config.yaml
hidden_act: "gelu"
norm_place: "post"
positions: "learned"
learning_rate: 0.0063
batch_tokens: 131072
train_tokens: 900600000
MLP neurons of a small language model. Each row is named by its layer, matrix (down: output weights) and neuron, and shows model dimensions 0-127. Each number is 500 + 25 x the weight over its row's rms, rounded and kept within 0 to 999. Numbers have three digits each.
A block is one neuron, or neurons of one layer that tend to fire together. After each block is what it responds to, as a language model described it from the Wikipedia text at the highest values.

L11.down684:516516484503534496506472495508471493481449530527507523519508471486480472485483509545511476527471508527517525487504472434529492506459488543489504483488484511484507528537481495479531497499520489492520504488539480542491477451533497541495502505532497464478476514514505508517491456477512518432492487517513444503489470546516486475474480492429521484466506515525495491529502489484517471507489
Section-break newlines

L11.down2427:490491511505496506521470448485509500529526490486505468508493537516512494511478483504490518486512516500561524491531492530506487508507480492495510503493472485502449486476475488487529521494504467544533492511558443540456462506531523500521505501531495459494435456495473505455524500490470535493515500501495497476493533450522514485479518448524471480512438502506520513457516467537523478508470
Paragraph breaks; word-starting fragments

L8.down1603:479517521511435489460516485469519496505488476514551468513562531454466502495494499453488537515479480480499522481530513510524510457516511513529521489494500469527496464483462545500501473474475546518520529516466497495492468515507512507484481535495491474492488509481534497503495492517470466486519510537474479482495566484509555498469490523524543520499475512500513538488519497461480491503509
L8.down1864:479501526528483498489469516495509505505506500460513505573546502521517490570434432503498498493512524528513499479467502473539491476485496478471493480482493514500466498528509481509525459463523488485495491546528507520533532478493505503515521485521490529518572477549456455473481494486523497471524517485536492532481440535526505500519480523527493478512522555473511489484500490506507508476490
L8.down2016:470507522520411515523534524507486470469531509508501529518532487474519495533523518494511500479510489503507477526497506506505563467486504465464479485442464524498497497507491516495484485476507520502546477524485506500474507484494481530506483517555493510510503516520525448487452503515472502461527504471533511462533484490528520505421450510527567488504486532472512487510467493526472475487492
L8.down2393:456492540498495568508487478493475505476517484448546456484505489535488458502509520482494497516512457539492532529477489511489501501514515522474489480485515486526538491533492518478496466508505532490457485511554488495480522544526464488529498477523474516552495521540528476478502475465486461435456504473480539528501480509504506482512516518506545519524472507509495539515507518449482521568508
Paragraph break tokens

L8.down1018:520524500464507506516466478546570504470455504546504492529512477486460504497546514536507486527483452534485509508478494495483488495521531552469518476502513520479510534495467475463481507501503476511491499536539490512434508528493476479522523467524488516468530497480531500512511455489472494495512483487492493479522503470501452527504486520503468531545465503569496507476467521530462498513537
L8.down1719:446500429476516485484484505479537464464469482512506477496505461512498512495470466510491469475478511548502477473476454517491476464511461509471475521494520546496467522483498530496530471497493519502465482449474514520517532562524516478488504458492487557501515518520485507526504482495472560484499503543478501497518476518488508511481476496528510468447519496497479480514499530504453500473522
L8.down1843:509502507476470463529524554507531510490501544441491476468476485485473520504494513561498498501503494492541514447522472475510545506512511469505529488506516541530469519510502539474450495455481508551522490447508496540534501456521485542507477478496527508524495501485482518511479480485483487547516492488543495501473533541502478498474489512497524524489487508428505509503463492520473538517500
L8.down1984:535565522473528495490521543484497507481499498475473532538473496476523503522456498507477486492528524487506509523481459507478494517519533489482533511498523522487498489527519515475506478492525491425508450501511484523490519506468479493481481512483506502539441492435511534489480496497481499539495537501475514485502506508507550463439523489549491474444522510523471485529480473495523522539520
Paragraph-break newlines

L8.down92:527494518474507464535529510475460488507498470498513505503569492555543480511466509468479514436519533485493482479508500489501499516490523508516535510479511528472459525500522549499516522506477467504522514498533545478519495488533481514494490491485516502546541503455508529503515534519528502515484496475537503521530472532520507490496534482485504520478493497521495486487494468532510485501487
L8.down366:510505485551463485463527502544497512480461475498496483458497499510502504513493504476437478475531501520498518438543475541503474523519470529469509550482509519534514524541518484510516468533491428484548479503520488515508479535536499552463512504532514509498501482428454525502493554517491491485526487507504528488459470530517468497506470494501512504542541504505509461535513503496479499539504
L8.down1714:507500483534499520517486516480463499493472507463467457513457477489497529492468514500508504516418509528533481499461580521459524482456504499514477505468523519528498493534528541469468537496512502499494504530518544521513534512484495493509521489516515527528528527491505540522464513535482513520464477500538507546469546488524502474478468505525515485460467487493491514446482511494506496464499
L8.down2493:503493539476465506475472538471467469504496469474498464493502508468521513485463472517487539462456541485521483500502537471517506506514521466495490524477530471497479511478526516519510518562476498495473464501491491498486485495512540505470498513518508520485522531472498494540519498501453523506494493479505461513488506495481469488533510504454474506503497522503512464512514531502476486517506
Reporting/complement verb endings

L8.down20:490527551531518492536477518547502551478461464505486478453503500509520539567500539455527485505514497515485489518519540483517490493470548521492472494488502491489514513447483504474489480512470529518536495522510497520453510535515525508492536534462464506499463463476520469498514480529494492516523471492435499541505512437494467474470513487497476486508513468516484483480483496477515502467481
L8.down1761:522553449481505541514508531509537520499528544521507466468481493499471471493536500483507533455483443488511523534477532505478484474507471482458568493548465505497511509489481466528494430468502531496487483491495547499528538515502464490501544472474515511511509470504463426495534479498466490516513463479546511494444490497504459508490489461444501475522542508482483487551476521512481548484500
L8.down2003:497492471528549492474544523544474488443495493500470512454446511491482494497477455493475516502478510512531453505474490511489511522521528524477506458489499438509473532508551486502535481476505513493508512506509489518471461485530526548474540521515507513487500515497540509514490521490482511518502443561449507516479510513514496516483557516522475485498464512489478467484481514512487467493481
L8.down2261:451486447506495510490537502518515474440534503513488505456481493504475498513510519459467469487499484498514482505487532497512486524520491521472497445490535495553489501445478501533469496522468503496524479522497468493487466511513488489518506483509469445532480497513503504487553508462490526501479515502477525530533503468504492496491533510475451467485539504535516507506532492548452529504488
Table first-cell separator

L6.down48:495517517519519502486448492530525505517515462496509503493482460522491513503529490515524534538541522539530493525511525481495508485489536487493473482448472493495469482503487509511509523448490491494520519486505486508489499506538537484513524477447492482502514521488535496523510525485516493509484511507509500486493523496541491513455511494521509519495512447519451489509483472484468504480497
L6.down58:474463493462474501494524493547495503460479497496535521495533515479514512488506525467482532507524516475507483494511466492504488478535487489522511558480490554486457462500472464529475498504495504531503508478490513511473474528488512511502491507470539538516534494508496501511507528456525475459515479488503464555491524511486502499526507448495492522511480489519515500553537489528490473507468
L6.down212:531488496492489521528521537467475454507499493520512526479504561466491510506494470504483537433511521505507490519516481513497507513501508531527538445466488512496502522571499509484523510504485489460475538521476443487530494482471493493522477523504536501522505532517466515518518532511514470494510483485520515527466521503496472493505492475516480438484542498498510485525512475551471469516477
L6.down622:485525491490513486477505482538471531529477499495508489501465452520482498501492494492472502510522491525470532500530528480520510557550482477510514497512479459501501524513504499519520494464455504456493508506448487502539497512447519485544500531491513497505442497520477462454507473537431514497488492507475476531470462524523452483533488526516477487497486494509530472519504492485497530469496
L6.down641:508523492508517514486572446576516479499491500505568527490506511471505480497489496468474517437471487490515482498476513521527500534510477506500512520533559472562500489532523514497513532502466517495451480491513526555506487535486495459500490462531456467475586485495473496469512491502525467498502499526507474501525504535531529502486458531476494476518533520509493476469504510512495546501484
L6.down882:485561458517457446530521498508454481519473461502497511504506519540524528436512542481520489483518453470492469444496497521492485487506478517482487476453529485514559519510549473490503505506462519512506510503480495448486533517501502491506510488511509514500495527502501527561546549525510523520496515495487498507513503491517516509507514506476466530479520527460522485529486484504517527485488
L6.down905:483530463516502457502459499485478469532519465492499451544489459549506556491520477496486536507505484497494485509477531516506497523533541499516517524505509480490475449545503540490480521531530507571503492470487527482507488497520528485523516534524526486496503459536440516465469501494519533474422534485496490506456468530479491439550491500486466512513501506507466495484487507488491501497480
L6.down906:512484489528489520468452487518496480522511480521498465480538491530451519507530510468503503508487500489524528518478513493506522473480534496535511533489483475528498465519486501504452501503525511489529521536504528508518481467529470482523529493484485490482476526482525456470504557530474488493491485488549505504515492511505469463482502503487472484551520486474469497513493496545529471488493
L6.down1076:517531487525522526492499502475536508572468508533482535492467532498487495522491463504484437503481491497493464471518530502473493449486448498483498521484518497509524500524529505486514514464482504481479490511494467496523502513503504548461515529481474483483514525515461478523511497508530479478541524502486486462524533508539496499488483515485455514545469538540500490472519469495492492510501
L6.down1225:518545501534520513501458510551542511491546501506532529534446521486486558474490505439505477481529512499541506518503479515514481491542508548518489497477490435494524501517509527501472508483531497470485487462511503538473482488513492498489497540479473583482464520477485481489477467491489483532475515489513509468452501480486497427452474532545475489499535492527500503479469473498502509527512
L6.down1421:506502471473511478498556494514490589488504513500498514489517508505510514478510572545541468493508498512500492464453514543509501498480456496486482501521526501514463484557525502510502538499537498535479502566479422537473482461483525496530488504479497537435469523515504482477477483468533536498529496487515515523478470476500484466559488558532514494508521513497492535544502485495500520523462
L6.down1758:483469520532497504538514488491438471498529460485541492480499549502490486507500502516477461477490501486535511497500477498518460498479509542491543550479548493524482515494534499495484523466532531470540492483489483476474494492506527508491458519476485518501529521503475477482509477508490520480467505526522496445494527463477521546533498544508424539493518476503453497467521497495498494422520
L6.down2145:496494528513459436475497518489502479477519512512522464502491477517513482447522461488512481495517509522492564478507522474516504511476528502458480483526487506505530532523474486486491502493500509459479478488537476507470497453524468522500496490504530501512521519526483498501507506499496453486463489440466537517531506498497501462495511503522483540490493457504458498504437503479486488504494
L6.down2171:474497513523556447527510504434503478557512505459496493493488490533482520513491524485457492478530521506501500472469534508499500492480536507528472535531540464511489472559497482492455512521536503500500494521456481501466513452482486549512515480499475502422442500478476539493504457544475500510473524530494483535495492509515506484518496481518508466493469499479485506535527486502494483471478
L6.down2352:527490486488500490501499493524466499488480467478509514521498475463478497519515491520425463546486479474531486504503503485510507498525502464492505496510500513528516499439515468510509534499509507517527469524509480517517467524513459499558457541468487472504494515529497454494515448494491531553511509489469509485465554487489522484540465511472487511469523477513529469484526470520521481511526
L6.down2374:521511464480487514507507491508512523499508506487509475476494513493516490464489532538484484513480526512514496522486472481479467504504487506554505453470513509494468533478493497483526504547543552532519483536514513544481501519480509515488541497505532472515519480497453517481492484442528475487471498487460534491489476509523496497474509495489486531530511509543545511454509514487511490500492
Paragraph break tokens

L6.down1:548481489445515496528522512523494515485499528510507492498490497451485504538484494432512500532466486494484499506508486503556513473465484501472537507509481483482499488494476478464502467495539494489476485469483512503492478528516526458517510468464514521495527471536518515499508470527511500479442532479497536498458466504556525502508531452499523565503496503551499514503552495520536496496493
L6.down130:555506484521543480509487488515505518510496474477475533513495465501455502505522540512501516473512475486535501528525495517502515468450533528522504499490493507499513490489530514472519494515522458482515510510516525457519477519482518543551515427472505533501523507475511528489474532471472533458497459478486498533531488517487487465470511478515475499544505462509519509521434495539507476493547
L6.down354:471484490460512504511491486504479475545495518539523508495523555500488487480493432501528524548504465521467484471581478490495513496504479492487498491491514497506455513473478485469503510497479466501556505521516511500515510466527488490484470503474471499542525453471480489458532538492499496469517455519478483527508534513504514480504507451503526503509464474533504512568448468481504514528519
L6.down495:485483504477524473532499513528500561481501510506532523516516531488507537533479495490540541532433474468522515505477462509515495484514518521515486499481486496513496492539496503506460520505554507480483493519495496506461476502486496494519518512588492511530478507476486482531535502486520467511506507508471482489553475522501509504493540484532447492535511504502484477495471475482524497492502
L6.down539:484507520464521471509494553502483517500476516474498507511478499508511507494463503500492480506511485447529538492483471453467538470481556479462452515497536478477510517501469478513488522476496470489486527501523550461482500509525464484558512527499514490482548512540478456477479546495502483515474508533475445503502442491507509498509520476488478488513471451472483499521511468495509501475510
L6.down541:530520476605500494519512483492522474475500468480534536506461492479514479507467451537502527497467523525470521514508503567485502478462495485493508508502535507487481483546539505529488496508493473456497497508495502555477498535477503504486443466512531458499455485493525498496482510511506495446502490509460518533513499479491481504495519492442507508526497531465489510462519505528481522498502
L6.down568:491489533520507501480484491469493450486501475570470493479506489503491536472527491523514488504519535527474480518513547494488511508495474559490519480503523531482500502541534489530481500515486482506541457553483472514516492471510483509517507483487522496456503493494486534478511477530478566439503564486500555488469475518488478522468565463497507515485523483524500562541544473501496506454484
L6.down772:474507518504476489528482509494526466481450538460502512514525494481493537500491496478458507506513480525498481537508497503504515540523513507494496494494523504458471505519552481496509500499497466452498517539485522504474475479531470482482497484507494481499508520476518505508531506481499476491493520515499503497493512492521517556505498454514570511504480483519530494523489484469465523456523
L6.down1027:528464517512543470467539481473478529445536483501467479490494471487519463519494467495461491534496530522507506515526490524469495495513556507489465507497549475509505489509499514520494485538461480488492516487459476519485464487490446513578503463531502512496487454459512527492509519507512515522450497503512502448515548512542479528565528555503506491496516517487484468501507494502516483485512
L6.down1101:510491510496529529484520495494500484479486491455498507531530473512513476480492521467448480485536491530524510515533500458491518482472496505461465495465505544478503493532510495509530531473501482481520510482534555502526489518466485548516561512512486538425472486475495496509494491479495517546453500482526507506490502480493505472513530497480510510518516489515488506501480429512484565468482
L6.down1181:489439503494475472521523532516479480480520498512499515474488492492489489473503523474492475540478507482496479514516478494508523492504515519518450489499495500544511450556477530487553507492481518507527512464466554496551474476491492525496492488520491502529519475478524512454504464457470505463499462506530479494514459531459531544547499450459545531502503498504480491519484492453547485473482
L6.down1830:535504490508486541493482521509491490509480473436519530497468492538461521523476457473471478513462511492511505473499491510478442454511525506477489493527522471504480529538498488477511523519479443526521493502495558540528476476504516500467512488497491508493500486488502527408490476550489478491502546480532515503500512512519510476540539444525515492476477491500505486482435491483486510477506
L6.down1894:514478475506488501469466516473495484527484531478505493512516572483498493510489535503521502477521520467508517492486499505501498498492492495509539511459534503529508527545507527455548484540518492495507505475539503564496501510481527493507518509537491475462471513513502512504506465499459545493494494481498476475530462478498496537465532476482504438518496502481507434482532463465471486543474
L6.down2155:476494504483500551515508491475476525471528505522520457555505488520499503476453552491505549517471492513460486487505519470494536483520490493530536494536504520508470489508496488517501447470492495505534506464497527463481561491541485491509524476505510526500466499491514516519533490516495512481497560488481505536495459486511485541472535529503530479471491497531489542519515502500504458505531
L6.down2416:509496468508524467496501476479456574506517451512490531468506488461510526481544539506528454441478489460511525494527477563506481489542509502508510521559477496502477499494501510548505502489523535500503514459490529518540499516515528503523485556491479496473526474528466525489513498503495485513507488538521509476520480470514532496536499492499535552487493468539514491544504496521504486516498
L6.down2482:477497496455506463480527501498480528481486515482548541494463502494512486489556532473460482542524482531503524498479487504540498505487533502451529520512476524470520481553484493527520472500506483500466494528505545503477548518488510482482526492514458519535507510491490504491515495495504503519530489475500511454510463482519503540497481481489520535495472538497498511495471525512476500509529
Reported-speech complementizer

L6.down44:439488492493517459490488459471474515505477496520424476522475504504506478467491538545516507528497471526512504527471507496509501494537480494475500487513475519536518489477440531456481508473474487515484518481502473532511493496456466481520483506490497503481495507492506541505490490542494500520492520495473476476477465471502465463552515472538515520509481541460494495502529499488495509535487
L6.down482:528452510505538508527480524497536508546507464517563495528511514498547504543498513512459495524489508488502515490470458488497526454506497496534468536491503505527500498524523521537473505542502511527562472493495497506510502484505450504485469492495487521541499494537498478485481510508483538531515506488464476478467474515518520569485502522462471552514474541463478507496498501496492510537502
L6.down531:484505505471489501516519481491519501518497487495520532537450468477462481542522482515525528493467520488532515481492494489534509503504478494472482440492531454500541435495475491474523499517490521467465468503462512511490464511524492502528493529522505473517548477511504476457481511481465505527479527491534493504514513495514523471510519529525527531523492511491492499510498537498465514514500
L6.down575:489521449500465502532480524483517534480481463526514524529497530501533516505516499507525506431516436504463517473484452504533499475521485510489503528512511538502527512489535474520512544489486517490554476515491492536497498524549453487477470486492508476506449557517450484497436536534539498520420473482466521528469509494514477489507487463490521517503481511520515557466524527519522503505451
L6.down717:518537493547507554520515511510502508493519491544468476509444511485514516501481501509495513496511511496513491472515503525495540479502485463493472448475512586498511474531470509515462524490513479499508491497497489513514482477493498484533527487502559535539514475481498493515490498471512538518485516460533556507503515527530500495478505503518492494471489478437473555521485503531493522479519
L6.down746:503451483517497517483542497499481494485443538450492473457512471538482489502506475497502490491510476537520524506541496494480478487535500524481515454561495535559524552505476495522520467532475467495474471541511501490471443426519506502458536487510486474485490535485494508532522491510486514496494431482473494489499459489520475535504450504492504495510480481543499487455487516469454523485467
L6.down1060:469500525480496505518485512489501498508489501534498459494512500486482523490528489482567486547519474509514504495474510483518457518529546525560480550495510482533512504526483454503488460485532517545497537508464472457532554495495544508520536538510496507461456525504526520474535499531549508470510498503494511493521462473518518487501514483509485490471579525481479483473485506517499552501526
L6.down1091:534472530499479533513513492525531506501484482456500501498503474490475475487468484519495478533449497444532533470525479496537524475479483499525476493480533527469511486503505482454475482475543479534517517551469451543481527446478476530479488488492469502476487522540507454475534494508475475515516531552485521532504534505516544518457501530493467519519502521503482532497494498505522512513529
L6.down1462:503490502535523511507481522467508471515443534533471495509483545493500550491491514484536520497527453493448481458495495520513456498534450490532487485459531518483491516487478484499488543506495527482479514527482471526511480484465527519516501448519514491503522532515485479506482508529496493510492504508504479499487465514487472556503519539494502476520536485490486454489485468503531531491471
L6.down1626:503441474493457475488504524543512489504462479480523503530485498493520466511505512519508499512466492511483507526399528505519486547453471511469539480497518526455502537468518490489415520512481490485489465529500515519469503472470499548505474478480469477490492483500450489506490477500489505476471502509484473526561527468523491532540546513523507494494526515474511518520497501477499482533498
L6.down1732:533505565464483479520508550487546489504490483500526445527509474478509482477476501466485490510527489472536499531500497485535506469490490490458446510532506518495497503466461545513481507453512532530547560502509467552505478496479475496521485493489512494548483515530480490474541526473491478522526499432500516538478528511510488504482498496554483499518503539459469455489483480490526508500583
L6.down1749:515485489509498501571550528510489476491531493500492549511480542517518527512534501503536461514495587483504489484509532494557505494531461513496498536498526467472488549514512478537451543516518507536498514492462479476526512496497479551474492510503490533494499540468502584488474508520475490510531474494450512457462538511510510449511500514506494491537509529444526533507471470480500487488520
L6.down1956:513517500461503489491487480487500449544527505505474567453487514517533503450501500500482535493503525518542492489504497505500470497516506523503536492454461503542497511532481498520508534493496513468492471508480511493499529524477465474489479542463485465469507521472516524477505508498491485525480486517471487496514574491485469511491498514514526487519519496479478499488489523490501468507530
L6.down2039:483457484488536451493488486526528517534452525518479498525476527500466493522506496474487467547483483524481538518512490526483529529524504490500496513485480536494487466491493522521547478509500493481538473500479544525515432490489484475486486471494455489502518507495478482541464496481508527491520499501480497479472492478517530485523496475536526541494553482518457488467480486503495522511531
L6.down2257:487479542520522481538482496496499483471511545472500482480527479512543534486507463497527468458477491489500528519504482526509509476517480497531503503524477538507484482510485459508527512487507516471520515556507512519479512498474505532478541542505504437463508493477510485469476524516525542497509521479462482498489544481529488528466540466499506452485490474492493485440454493488512504548487
L6.down2278:496445525517531518482469499521514500511438487453459501530458479471532488516533514486487542490506476485478546545503487545523513487529495500495500518506505493500477490490496511508471520510498517494526530528513498482498517514520494523552444495451482527485498566496492510498464468480492501524496508509506476506505489485550511472516528563486510496510490456503502489508489475468528517503502
Line break after section headings

L11.down28:544505519495504505468535510523496515524497493513512469532515494508493490477494497481489498515491500515521515489497483494435470535518492447550479518524480521472553501502487548535550469523476498506517544453521507530497451518534508542488488502554504493508495422518508507473515516486467497506509530504481502552521479484528521547498485528528478495491465529542485468486513504562468531489535
Narrative main verbs